Part of a small language model's weights: width 160, 173M tokens.
MLP neurons of a small language model. Each row is named by its layer, matrix (up: input weights; down: output weights) and neuron, and shows model dimensions 96-159. Each number is 128 + 32 x the weight over its row's rms, rounded and kept within 0 to 255.
After each neuron's rows, "fires before" lists the tokens most often just after its 100 highest values on Wikipedia text that the model never trained on.

L6.up301 [ 86 129 178 144  74  94  65  97  97 151 103 135 101 161 162  77 168 137 196 134 116 155 125 158 132  51 132 108 126  45 148 110 122 170 101 119 131  78  71 107 144 170 153 137 141 122 198  85 124  85 113 127 151 156 143  79 195 186 145 131 133  99 115 137]
L6.down301 [118 111 122 122  89 133  84 113 114  85 139 124  42 155 119 160 117 102 182  91 109 164 143 116 161 168 125  88 150 142 205 142 153 145 108 178 177 116 171 146  87  86  85 104 143 112  97 130 120 127 119 114 150 168 110  89 163 114 145 171  76 105  75  78]
fires before: " |", "-", " ", "one", "act", "art"

L10.up278 [146 123  57  54 104 152  88 126 148  85 147  83 151 161 148 155 202 142 133 180 131  89 130 109 138 120  95  70  87 151 100 159  68 111 118 138 104  88 162 178 168 156 159 120 184 173 189  88 185 101 115 195 119 129 136 156  66 112  97 171 163  88  87 109]
L10.down278 [ 88 103 115 151 131 137 153 144 116  83  39  75 132  71 105 126  95 162 109  65 144 126  80 125 151 113 128 107 131 157 120 151 142  87 113 105 126 189  95  74 128 207 132 113 146 113  56 152 125 141 134 101 165 120 137 126 147 148 155 118 103 122 151 131]
fires before: " ", " details", " Total", " Pl", " +"

L9.up54 [135 133 141 166 129 125  88 125 118 151 134 106  98 156 142 117 145 134 117 168 149 118 128 149  96 198 213  92 139 113  72 147 105 144 103 220  92 140 130 104  90 104 114 178 108 129 133 146 136 114  86 162 109 181 135 124  13 173 110 164 190 140 177 112]
L9.down54 [128 111  91  84 135 123 171 106 144 134 124  93 164  88  95  93 173  81 126 142 123 157 150 168  86  93 108  87 107 138  79 144 134  97 162 100 165 152 132 110  59 194 125  93 210 125 138 136  96 138 116 125  97 174 137  18 160 118 143 131  89  72 142 106]
fires before: " ", " a", "2"

L6.up392 [124 114 120 109  54 163 141 116  84  89 102  95  89 133 154 107 147 125 158 177 149  83  95 125  75  60 125 130 167  70  50 137 170 128 154 129 131  74  88 124 165 133 145 140  95 103 159 105 151 151 143 135 109 138 136  85  78 114 147 106 170 146  99 105]
L6.down392 [118 129 127 120 158 132 152 106 152 162 159 152 193 145 102 156 104 169 111  82 108 111 145  81 129  71  87 124  80 206 147 140 107 135 127 148 144  74 108  98 123  83 112 179 106 138 101 130 173 102 163  97 167 162  99 143  69 139 199 156 121 161 112  96]
fires before: "-", "|", " ", "   "

L9.up608 [141  89 144 143 104 154 135 132 187 167 151  92  92 113 144 126 191  95 106 153 141 152  91  48 111 122 138 102 126 140  86 154 122 186 146 183 148 117 152  78 150 139 126 145 131 115 110 144  93  64  86 132  80 163 113  80 132 109 188 159 147  72 137 137]
L9.down608 [109 141 207 119  82 166 164  60 139 131 137 101 129 179 126 115 116  81 141 128 128 162 123  57 139 133 171 150 136 103 111 192 145 135 133 138 114 134 160 126  47  69 115 112 180  81 103  88 111 117 165 147  83 163  92  84 180 140 183 126 145 109 119 108]
fires before: "0", "|", "2", "4", "6", "8"

L6.up514 [124  66 194 126 144 101 116 129  91 165  90 149  73 179 145  62 154 118 133 168 185 118 138 110  93 139 118 117 173 138 153  80 105 153 105 110 197  81 123 145 124 127  96 110 137 109 141  60 137 154 101 160  58 164 134  98 153 155 109 144 148 132 138 108]
L6.down514 [146 156 189 155 137 204 128 190 139  97 173 129 146 178 100 174  89 129 128 157 133 125 105 145 138 156  92  92  99 142 197 126 144 119  75 132 128 109 130  88 146 135 149  92 155  99 134 100 144 127 167 102 129 146 138  82 154 110 123 135  60 106 123  99]
fires before: " |"

L9.up217 [156 158 104 112 145 185 116 127 159 122 159  86 160 101 105 133 103  94 134  98 144 116 106 140 149 185 130  51 162 100  84 137  73 115 142 147  95 167 167 173 122 131 120 146 133 100 148 134 102 133  69 118 106 134 135  88 113 146  90 135 148 106 147  77]
L9.down217 [144 126 126  42 157  96 130 104  79 179 128 148 155 127 167 141  91 178 153  72 116 108 146 131 137 174 136 121  76 140 106 101 144 141 116 151 161 111 105 125 145  97  85 146 144  69 105  97 125 115 158 157 177 169 101 157 121 130 144 133 146 144 121 164]
fires before: " ", " +", "|"

L8.up526 [118 116 101  84 129  89 101 118 218 156 111  87 121 204 156  87 179  73 141 159 118  89 170 161 149 147 141  98 111  93 114  98  68 158  99 127 174 138 115 148 127 125 128 147 113 144 165 113 103 141 124 187 129 121 142 140  87 117  98 199 132 155 120 157]
L8.down526 [ 69 128 101  85 131 113 127 135 114  99 178 137 126 155 113 190 156 108 116 131 115  94 126 153 109  88  82 146 114 123 138 158 144  69 133 154 144 127 188 108 109 168 164 105 142  63 107 136 100 127 143 177  52 121 126 148 108  85 115 138 135 166 159 131]
fires before: " |", " (", "n", "che", "\n"

L4.up212 [165 142 134  99 132 181 110 118 177 132 160  82 104  97 109 157  94 103 108 191 120 189  82  19 106 158 166 106 102 152 131 112 114 153 165 129 119 131 155 160  96 151 157 215 134 130 153 154 153 112  83  42  91 133  67  70 125  71 150 167 105 131 168 150]
L4.down212 [ 88 149 113 113 135 100  65 151 189 152 108 144 158 164  77  48 108 123 117 124  77  87 136 105 182 151 161 110 138 137 136 133  94 141 150 149 103 126 110 140 163  58 163 129 191 152 118 109 139 153 137 151 103 157 102 150 140 139 176  31 170 140 160 144]
fires before: " ", " (", " |", " /"

L2.up42 [ 81 127  81 109  91 135  99 134 103 147 141 176  69 114 156  79 216  87 197 167 151 152 140 164 116 110 138 105  43 201 130 135  87 175 153 101 100 103  96 144  90 119 127 174  92 154 183 124 157  96 118 100 137 137 195 119 119 125 140 134  45 168 148 135]
L2.down42 [ 85 139 147 136 101 141 122 155 110 138 152 173 108 161 140 135 182 123 178 133  56 101 175 116 107 123 192 113  99 163 136 143 160 123 153 115 130 151 106 198 140  90 149 161  93 170 206 127 151 109 190 162 152  87 114 103 145 147 119 116  83 174  96 135]
fires before: " a", " the", " an", " born"

L6.up564 [142  63 111 100 101 138 140 127 131 134 179 132  56 114 181 189 155 145 122 115 131  91 124  86  73  98  83  96 220 123  92 133 160 191 124 156 114  94 136  78  98 127 130 100  58  98 152 110 101 139 158 134  85 107 129 174 156 143 123  90 112 149 158 133]
L6.down564 [128 120 106 109 164  94 184 151 126  80 137  83 159 109  93 108 156 163 126 175 106 162  84 142 100 116 103 165 161  39  62 165 142 151 140 139 115 134 199 105 133 145 142 142 159 152 150 121  71 165 144  95 123 128 149 102 133 122 101 157 136 140  84 131]
fires before: " |", "°N", " |\n", "-", "6", "p"

L4.up207 [123 135 138 130  95  99 109 149 131 121 166  87  80 149 182 124 138 113 181 160 140  83 169  84 122 130 180 103 144 114 106 168 110 189 113 160 123  80 124 166 159 143 157 160 130 161 127  87 148 150 104 156 138 179 110 130 111 107 135 141  97  88 152 122]
L4.down207 [145 162 210 149  94 190 133 159 107 125 117  95 123  95 143 134 134 127 151 202  98 116 129 141 154  85 134 135  83 109 151 144 149 123  94 166 140 122  89 131  96 103 103 131 141 183  90 169  88 116  73 149  86 158 221 114 139 101 125 155 120  88  38 164]
fires before: " |", " |\n", " of"

L8.up429 [175  80 132  75  60 102  85 103 192 119 110 107  78 119 191 152 165 187 127 157 171 141 158 172 106 128 132 152 129  80 142 119 129  92 102 102 109 127 172 143  95 131 110 102 105 162  99 141 157 126 141 120 107 159 126 124  73 105 132 121 133 100 142 134]
L8.down429 [116 146  86 151 158 134 113 134 145  47 110 126 155  89 172 159 150 115  96 101  94 109 134  90 169 104 132  95 124  83 189 138 139 194 136 167 122 129 117 125 148  89 140 128 151  92 120 120  75  62 177  85 158 127 109 150 168 128  87 116 127 125 129 110]
fires before: " ", "-", " →", " K", " B", "1"

L9.up48 [105 182  77 142 100 143  96 115 135  53 121 129 152 145 169  72 113 109 160 142 139  82 155 121 118 125 119 104 136  92 127 118 163 138 125 149  94  67 167 141 149 170 110  68 125 179 180  68 158 130 141 116 179 107 166 113  89 128 151 179 141 124 135  96]
L9.down48 [168 169 136 183 128 116 104  96 154 186  96 127 104 125 105 160  60 112  91 135 132 126  28 177 146 117 154 172 116 163 131  95 135 108 129 136 123  89 104 137 127  71 108 195 107  96 140 120 152 128  96 185 175 179 114 134 150 141 105 102  57 156 156 123]
fires before: " ", "."

L6.up67 [137  57  87  79 147 174 150 125 122 148 112 150  84  97 200 165 144 132  92 148 132 138 121  96  60 161  68 105 192 105 158 145 115 148 160 164 156 129 131  66 127 139 133  70  68  90 164 116 101 122 154 150  82 128 149 192 109 126 173 128 133 121 159  81]
L6.down67 [133 139 120 110 104 115 176 109 142 101 113 109 119 106 131 130 124 172 148 136  55 135 128 101 101  67 165 141  75  83  89 148  98 204 129 140 141 117 123 104 122  61 159 134 136 124 139 128 128 213 117 125 123 151 127 140 163  92  99 151 167 134  78 119]
fires before: " |", " |\n", " ", "-", ")"

L9.up146 [168 137  68 144  82  95 198 102 145 100 143 116  97 172 163  68 121  97 111 202 156 182 119 126 123  71  59 129 155 124 147 109 149 104 108 140  73 136 187  91 112 122 131 181 114  69 108 151 107 135 107  84 181 156 154 133  89  88 111 105 104 119 112 112]
L9.down146 [145 100 164 174 138 113 156 186  95 169 149 124 173 140  78 142 173 165 134 104 157  92 224 126 143 106 114 145  82 109 121  90 111 101  98 117 141 166 109 170 116 131 134 192  93 132  96 123 134 160  85 142  77 118 123 113 109 151 217 148 128 114  95 104]
fires before: "20", "19", "–"

L10.up255 [130  49 146 131 141 148 109 145 143 127 151  66  89 148 181 190 114  72 162 146 152 100  75 168 181  84 150 136 171 124  69  89 155  98 107 142 151 106  82  97 138 100 141 174 107 116 160 141 119 126 122 111  97 120  92 134 116 108 141 124  94 164 190 138]
L10.down255 [118 136 116  91 109 144  59  98 100  39 121 145 192 109  91  95 112 128 138  87 114  96  56 112 102  94 174 100 114 177 127 109  98  89 105 107  72 124 151 120 183 129 135 143 145 123 169 138  71  79 105 164  94 130 144 199 139 103 163 132 148 141  55 156]
fires before: " |", "%", " (", " |\n", ")"

L2.up530 [ 90 140 173 174 100 146  83 122 140  70 166 112  81 169 190 149 127 132 103 185 167 151 149 141 132 116  53  89 119 168 137 141 127 185  93 115 112 129 140 183 170  67 128 154 138 113 155 117  92 154 102 137 118 130 161 109 154 157 156 146 110 146 149  88]
L2.down530 [ 83  76 180 159 107 149  70 184 104 133 122 138  94 193 118 152 119  84 129 151 114 145 143 125 128 112 183 108 112 142 163  89  87 151  84 139 129 114 186 189 165 194 122  92 113 191  92 119  77 141  96 144 147  94  49 181 184 184 155 145  94  88 131 164]
fires before: "|", " |"

L2.up112 [107  89  99 109  44 140  76  85 166  91 152 126  99 143 175 127 187 137 105 133 185 134 142 125 107 136 139 132 123  96 126 120 134 150 135 143 171 128 128 110 182 191 105 162  96 116 188  64 121 119  51 106 165  92 146  77 120  95 150 154 104 135 154 106]
L2.down112 [114 173 159 155 179 158 110 174 147 177 160 178 124 137 141  96 128 179 142 106 116 157 118  94 121 136 111 116 129 115 142 147 140 111 116  66 103 130 105 138 122 127 142 102 141 120 127 185 100  97 208 111 106 127 138 132 141 168 128  87 104 179  88 116]
fires before: "==", "===", "In", "The", "|"

L8.up1 [148  93 131 161 115 129  62 136 148 140 144 118 103  81 138 119 113  76 152 161 149 102 199 153 160 174 147 119 134 140 155 104 139 130 106 184 163 114 145 115 138 130 161 174 113 151 118 144 116 137 165 148 120 138 187 102 124 146 112 131 115  66 203 123]
L8.down1 [104 126 116 145 137 120 118 153 116 122  93 148 123 110 157 139 121 107 127 110 153 138 124 150 105 157 150  99 118 153 134 195 149 125 151 135 133 147 108 146 133 165 146 126 122 117 138 140 117 135 163 138 157 134 133 157 170  87 125 124 128 133 143 140]
fires before: "==", "===", "The", "In", "On"

L4.up148 [115 119 163 103 125 140 123 148 235 135 160  93  69 196 128 111 112 125 123 167 178 141 149 123 142 166 187  77 111 124 104  81  99 137  69 110 118 129 161 122 137 118 149 127 136 132 159 113 119 128  78 141 136 118  90 104 107 106 114  90 130 104 108 102]
L4.down148 [ 93 122  97 169 131 113 121 144 121 100 124 123 120 123  91  96 118  96 117 124 161 135  70 116 159  80 159 161 152 144 186 115 131 107 116 145 120 140 101 121 128 158 130 108 178 168 107 165 170 163 125 153 179 102 166  72 113  92 189 102  72 129 121 166]
fires before: " G", " P", " L", " W", " D", " Q"

L8.up544 [181  90 127 180 139 115 110 103 158 176 130 131 171 160 130  97 110 107 155 169 126 188 129  74 163 135 146 101 144 126  69  56 117 128 111 108 106 103 150 152 161 206 115 169  92 153 164 106  93 101 100 110 119 164 153  80 163 172  97 195  52 131 149 120]
L8.down544 [133 172 118 125 127  66 151 155 164 130 110 117  98 118 126  70 149 124  55 110  70  94 155 103  77  90 116 139 130 173 189  81 145 144  95 131 130 132 145 153 133 128 189 131 107  82 141 102 182 131 150 154 160 130 125 148 139 171 147 111  85  97  57 141]
fires before: " ", "20", " of", "-", "19"

L2.up617 [147 136 137 157 104 104  99 126 106 164 154 128 125  99 125 109 154 134 129 155 132 117 143 142 130 106 161 144  43 101  96 146  76 195 145 156 151  61 105  40 175 140 127 123 125 131 203  71 167 142 133  96  93 113 148 139  96 107 102 170 104 139 105 139]
L2.down617 [ 87 188 103  78 102 137  83 128 106 122 136 149 103  84 110 130 121 159 135 123 147 137 157 113 112 139 180 187 114 135 168 141 180 148 106 148  88 156 135 134 110  56 155 145 119 153 156 128 150 114 176 171  96 105 157 140 183 182 176 117  79 102 114  80]
fires before: "=", "==", "===", "-", "The"

L9.up505 [221  95 122 133 126 104 196 129 117 124 145  93 158 136 143 143 156  87 114 144 116 163 160  87 119 104 127 153 160 120 176  97 135 148  74 102 141 144 188 142  99 144 100 141 145 101 102 169 118 134 140 142 133 127 166  57  92 150 170 126 133  54  97 135]
L9.down505 [127 206  35 117  92 126 110 161 146 126  98 175 103 135  73 171 177 131 130  84 103 178 116 135 134 112 106 110 101 158 131  57 117 133 139 115 140 146 128  58 124 111 113  95 137 111 129 105  90 185 109  97 157  87 148 103 155 127  95 123 141 155  78 177]
fires before: "20", "19", "18"

L2.up543 [ 50 119 146  80  61  76  97 100 140  96 173  94  97 187 192 107 157 105 189 128 209 129 141 141 140  98 146 124 125 123 132 140 159 167 146 129 149  92  91 123 123 139  95 145 127 124 233 115 123 143  98 148 125 125 150 115  83 147 138 177  86 172 125 155]
L2.down543 [101 189 164 104 121 157 115 139  94 137 148 171 181 149  94 147 124 178 145 171 107 144 186 127 152 119 131 153 102 144 190 135 144 161 107  61  90 140 193 183 161  56 107 160 129 126 137 136 154 125 130 190  98  91  90  91 184 147 137 146 126 141 103 118]
fires before: "-", " ", " a"

L9.up96 [ 99 106 106 165  72 144  74 154 133 108 110 147  68  81 199 139 182 170 131 168 137 128 162 175 149 167 111 101 112 101 134 103 118 105  99  96  53  70 104 139 149 110 121 153 129 125 118  84 155 168 115 114 148  88 147 108 145 114 123 126 138 165 112 111]
L9.down96 [ 94 148 132 143 145  94  76 235 136 111 161 119  87 103 143 103 146 105 147  64  97 155 167 130 172 161 207 155 154 175 101  98  78 161  77 145 103 182 130 131 187  95 156 107 132 181 188  92  92 167  68  69 112  81 146 103 191 177 160 120 146 142 136  67]
fires before: "′", " |", " +", " "

L4.up409 [127 135 183 110  84  55 107 125 129 113  74 136 130 142 114  97 159 136 129 174 163 131 110 101 112 147 143 130 187  94 119 144 100 105 147 120 144 108 141 185 130 130 101 144 115 142 151  88 163 138 117  86 134 176 131 127  84 116 145 175 151 123 133 137]
L4.down409 [142 158 149 119  94 139 108 122  83 147 140 117 119 140 100 173 103 125 161 132 126 155 124 176 134 135 123  36 122 114 161 165 164 122 134 146 133 140 102 164 121  86 152 130 156  89 127 108 135  70 172 116  89 193 125 109 115  85 130 133 146  78 100 132]
fires before: "-", " ", "   ", "P"

L6.up13 [103 140  48  91  68 138 122 139 159  70 176 126 127 100 166 134 136 108 193 161 150 203 131  79  88  91 162  78 169  43 145 107 180  43 106  90  67 141 154 145 132 123 163  91 125 102 128  69 110  95 173 138 112 172 144  99 120 117 124 131 138 122 128  54]
L6.down13 [ 49 154  95 118 116 121 124 112  71 177 118 130 119 101  78 157 176 111 226 155 132 130 115 119 105 108 112 121  91 144 170 125 141 182 117  74 204 104  86 148 151 146  97 127 167 117 164 138  91 141 113 153 126  38 113 120 179 155 105  37  95 132 118 175]
fires before: " ", "\n", " |"

L9.up629 [ 95 137 133 151  75 159  96 103 108 161 113 215 146 100 136 146 114 106 101 200 133 117 118 115  89 142 156 120 120  77 144 163 135 100 212 177 119  93 138 142 177 129 184 112 153 159 117 153 167  96  92  85 143  99 124  89 146 111 106 164 135 105 136 107]
L9.down629 [170 149 147 169 129 115 111 129  93  74 128 103 155 123 155 126 159 153 111 120  71 139 137 174 151 164 138 142 148 110  92 131 108 102 139 201  81 166 129 127 116 127  43 170 130 110 177 113 111 175 192 119 106 150 104 139 155 109 154 151 195  62  65 132]
fires before: ".", " by", "-", " |\n", ",", " in"

L2.up15 [ 91  98  99 140 171 118 162 112 153  89 116  47 182 129 128 153 158 179 179 148 122 171 122  43 146 194 158 101 150  74 171 148 111  94 107 112 140  89 150 139 133 156 100 117 151 109 171 134 178  94 147 134 164 133 135  42  75 132 154 198  95 124 144  90]
L2.down15 [ 76 129 134 173 100 111 123 103 141 137 155 162 146 192 126 112  61 144 118  82 131 106 139 146 136 120 108 139 159 173 147 159 130 118 147 114 105  97 149 173 120 111 115 117  90 100  84 156 125 124 141 156 126 101 134 105 107 127 112 134 145 177 113 100]
fires before: " ", " the", "\"", " November"

L4.up172 [160 151  51 164 137  94  74 135 173 110  79 150  78  99 148 122 127 130 116 183 103 154 114 129  91 140 129 139 102 116 112 162 100  74  98  79  25  88 122 124 182 138  97 144 143 158 126  91 126 130 125 105  83 151 124 145 156  95 138 192 104 125 143 109]
L4.down172 [ 76 178 103 110 130 108 109 161 106  84 119 113 144  98 128  92 201 125 177 141 133 150 111 144  97  66  67 126  81 144 132 145 118 211  65  99 114  99  68 163 116 160 225  89 138 137 142 134 147 172 132 154 108 103 175  65  80 114 135 141 117 154 151 147]
fires before: " |", ":", "ification"

L4.up546 [139 153  69 138 131 123 107  92 186 114 167 113 125 149  96  97 128 129  94 200 123 130 171 128 114 200 144 101 123 138 125 129  74  81  74 170 142 134 155 146 152 194  87 124 181 124 134  93  93 116  88 169 101 176 125  81 114  79 111 173 140 105 138 169]
L4.down546 [136 133 103 137  97 184  92 128 126 142 156 139  95 104 114 108 153 140 136 159  97 126 149 171 124 133 158 102 110 109 106  97 106  97 135 166  95 153 158 146 132 109 161 131 144 139 139 117 152 161 125 118 116 176 172 118 189 162 120 151 208 120 139 111]
fires before: " G", " P", " ", " L", " D", " W"

L10.up54 [118 137 108 142 112  89 120 121 224 150 196 177 143 141 152 159 165 129 142 171 162 127 191 180  72 133 118 123 139  84 143 152  53 110 123 134 102 102 125  91 133 116 102  62 140 125 154  94 119 120 155 154 104 118 122  72 154 123  94 107 100 160 154 146]
L10.down54 [132 108 117 118  99 130 125 172 158 123 132 110 172 154 137  63 197  96  63 113 169 167 135 111 163 142 116 137 154 146  95 170  96  71 111  59 112 147 152 141  99 119 179 159  98 159 131 127 199 155 135 147 137 110 144 151 193 110 161  90 154 143 124 129]
fires before: ":", ";", " ", "-", " B"

L2.up337 [132 113  92 204  76 113  52 137  94  89 142  93 144 115  96 129 130 123 156 134 109 169 133  92  98 161 156 131 121 124  60 109 121 155 102 156 113  67 150 142 163 164 101 160  87 119 177 124 150  89 132 143 179  86 156 123 166 172 185 181 166 108 149  84]
L2.down337 [117 130 117 126 179 179 111 155 205 116 112 109 154 139  80 174 107 156 143 118  88  79  85  57 126 143 127 164 129 189 138  99 122 132 131  66 113 177 137 165  99 117 133 152 119 135 144 219  69 103 156  62 120 116 170 153 150 174 145  42 132  71 111 121]
fires before: "===", "==", " the"

L9.up630 [127 101  89 126 141 145 139  69 120  28 179  71 117 169 140 130 153 109 170 118  45  86 146 108 137 118  89 138 140 117 129 127 136  94  80 101 154 103 106 111 115 127 110 129  97 134 197  89 162 139 126 140 149 104 137 100  93 111  80 192  84 107 114 122]
L9.down630 [141 147 167 122 130 138 182  89  98 174  72 136 166 125 101 170  55 136 121 146 163  42  90 193 109  83 133  99 148 167 128 113 143 146 125 153 170  84 135 123 117 166 124 137 158 130  69 133 133 132 167 114 108 180  85 134 104 102 156 114 136 117 138 136]
fires before: " ", ",", "\n"

L6.up269 [141 120 107 130 140 135 106 114 145 178 203 113  46  58 166 126  59 119 137 123 142 112 117 130 114 149 208 101 113 201 116 146 158 126 165 203 129 109 178 132 133 119 156 146 109 112 162 123  84  94 179  99  92 129 103 124 104 107 123  85 105 117 133 166]
L6.down269 [ 75 147 162  75 108 106 171  57 119 172  92 138  41 100 158 186 100 198 146 137  87 139 114 152 177  91 133 123 140 145 134 127 143 144  86 146 142  93  98 141 131 139 162 129 120 119 118 150 138  97 191 143 133 143 101 103 140 144 102 127 149 105 162 103]
fires before: " |", " |\n"

L8.up34 [171 164 154 108  95 115 140 137 163 115 105 118 126 145 185 140 153 160 123 131 137  78 161 120 108 137 183 123 142 127  84 114 150 160 139 168 160 155 205  93 175  72 124 139 110  68  81 111 106 110 114  85 105 108 133 112 118  82  78 126 160  91 184  64]
L8.down34 [ 88 105 124 138 132 152 113  78  97 164  97 108 129 161 139 113  97 120 150 135 104 129 167  85 106 113  89  99 111  77 130 153 105  70 114 114  80  99  90 152 113 144 157 119 129  89 110 190 149 112 100 161 191 111 119 143 130 175 184 193  83 118 167 193]
fires before: " |", "%", "0", "4"

L4.up493 [152 119 139 150  42 128  85  93 119 133 125 103  68 173 198  67 136 133 114 152 190 136 144 124  93 157 122 118 133  77 109  74 138 162 156 170 145 123 119 153 119 179  93 138 108 120 112  99 118  61  99 154 137 188 110 112 104 144 159 158 136 123 147  84]
L4.down493 [134 102 205 134 153 199 129  97 119 133 135 120 142 132 120 102 101 128 134 178  84 156 137 127 128 119 198 109 103 126 137 120 166 112 114 139 131 124  74  72 103 108 137 103 153 132  80 174 152  70 142 125 137 160 145 119 110 111 126 134  99 140 110 100]
fires before: "1", "0", "6", "3", "2"

L6.up52 [ 76 111 145 120 190 124  94  99 158 103  84 135  81  87 165 152 108 152 183 114 109 153 145 135 130 163 119 119 123 112  99 109 122 145 144 127 134  85 168 191 118 127 151 106 136 163 150 143 126 183  92 115 137 135  74  92 165 120  88 147 105  58 164 175]
L6.down52 [153 144 156 126 137 199 107 128  40 124 144 111  86 160  96 122  97 120  97 131 112 103 151 116 178 136 135 148  88 106 151 133 112  99 162 132 140 107 148 102 129 132 125 158 119 133 135  33 154 139 140 169  77 135  80 134  91 148 120 150 140  54 121 116]
fires before: " |", " |\n", " Ref"

L4.up56 [128 129 131 102 126 120 141 108  83 135 177 191  87 103 176 120 137 143 144 146 133 104 160 132 139 105  68 130 133 120 105 193 177 149  88 164 110 128 110 127 139 148 130 104 183 116 114 139 176 129 127 127 132 116 204 112 180 116 104 169 155 129 103 138]
L4.down56 [128  85  92 104 100 104 139 111  77 112 108 130 113 131 128 196 157  59 164 124 173 175 106 104 144 177 154  78 142  93 177 139 161 113 158 173 137  99 136 119  96 164  76 133 113 129  93  95  85 148 124 228 108 163 124 158  70 108 141 145 124  86 139 100]
fires before: " |", " Form", " was"

L6.up55 [ 88 137 112  88 110  89  77 105 101 146  84 127  93 142 177  90 217 149 204 188  87 122 112 120 123  92 145  71 189 109 106 100 119 171 177 144 132 110  99 152  64 123 131 178 125  87 181 140 169 103  67 143 171 126 155 124 137 171 146 121 109 173  80  81]
L6.down55 [169 185  77 134 174 116 138 149  70 126 148 112 122  91 117  77 116 145 170 111  84 119 169 145 150 102 143 108 133  71 163 107 144  53  99 142  92  98 109 162  80 113 129 143 179 124 138  86 143 141 144 112 108 132 129 108 171 132 164 110 128 100 108 128]
fires before: " ", "00"

L9.up601 [167  97 147 196  44 145 112 105 119 147 110  97  70 108 150  94 123 122 143 189 217  78 123 141 131 128  93  76 140  98 140 136 126  84 169 170  69  69 125  93  79 153 108 179 134 137 128 119 202 188 128 138 111  91 130 100 108 124 134 115 127 151 164 154]
L9.down601 [131 147  70 138 219 136 150 172 130 174 101 136 141  85 176 183 121 110 135 104 134 145 121 134  60 150 152 210 108  89 150 104 146 112 111 119 163 115 110 171 184 143  89 139 118 180  73 129 153 220 128  93 132 163 105 214 122 179 111 124 127 107 158 140]
fires before: ".", ".,", "r"

L10.up93 [154 180  88 177  94  44 110  96 164 148 139 128  71 153 179  85  98 144 162 169 100 132 152 136 152  99 100  93 102 140 154  95  84 126 173 128 104  74 110 158 107 136 110 150 165 121 114  63 138  84  98 143 178 124 172 132 199 130  70 133  42 147 110 112]
L10.down93 [127 193  76 114 152 108 191 168 136 127 111 139 172 126 138 150 104 137  77  92 109 169 191 118 117 101  72 176 141  98 143 144 134 193 151 130 144  95 106  80 203 111 123 148  84 120 138 119  74 151 159 139 110  78  86 113  50 129  65  67 170 163  87  99]
fires before: " |", " ", "):"

L6.up122 [153 136  86 151  90  82 100 110  92 118 148 157 105 149 187 113 138 135 159 128 178 121 111  42 124  62 104  86 195 107  93 113 126  98 190 163  95 111 144 169 142 131 124 136 170  39 138  81 137  95 139  96 114 161 119  76 116 146  69 163 151 131 142  96]
L6.down122 [125 144  64 139 113 106 136 161 142  77 135 139 162  66 137  56  91 122 126 127  64 136  91 149 145 127 102 108  67  76 181 138  85 140 110 115  80  60  84 107 191  92 138 132 170 136 177 130 118 126 126 114 132 110 190 156 131 117 120 158 116 156 162 106]
fires before: " ", " (", " |"

L9.up509 [139 118  88 102 136 163 111  89 182 161 180  44 167  99 155 143 144 109 137 196 142 179 143 123 107 209 150  87 107 129 129  99 100  75  95 121 117 136 174 205  60 117 140  93 128 126 117 129 154 145 137 236  39 212 106 103 142 129 135 121 109 117 102 144]
L9.down509 [152 150 108 113 165  84  93 133  69 101 109 136 151  95 128 107 132 187 115 162  97 144 125 116  86 149 162 117  87 150 132 187 142 109  97  89 122  83 123 107 156 113  44 101  44 176  77 111 111 119  81  65 126 135 121 133 128 146 155 115 152 140 118 152]
fires before: " |", ":", "–", "\n", " |\n"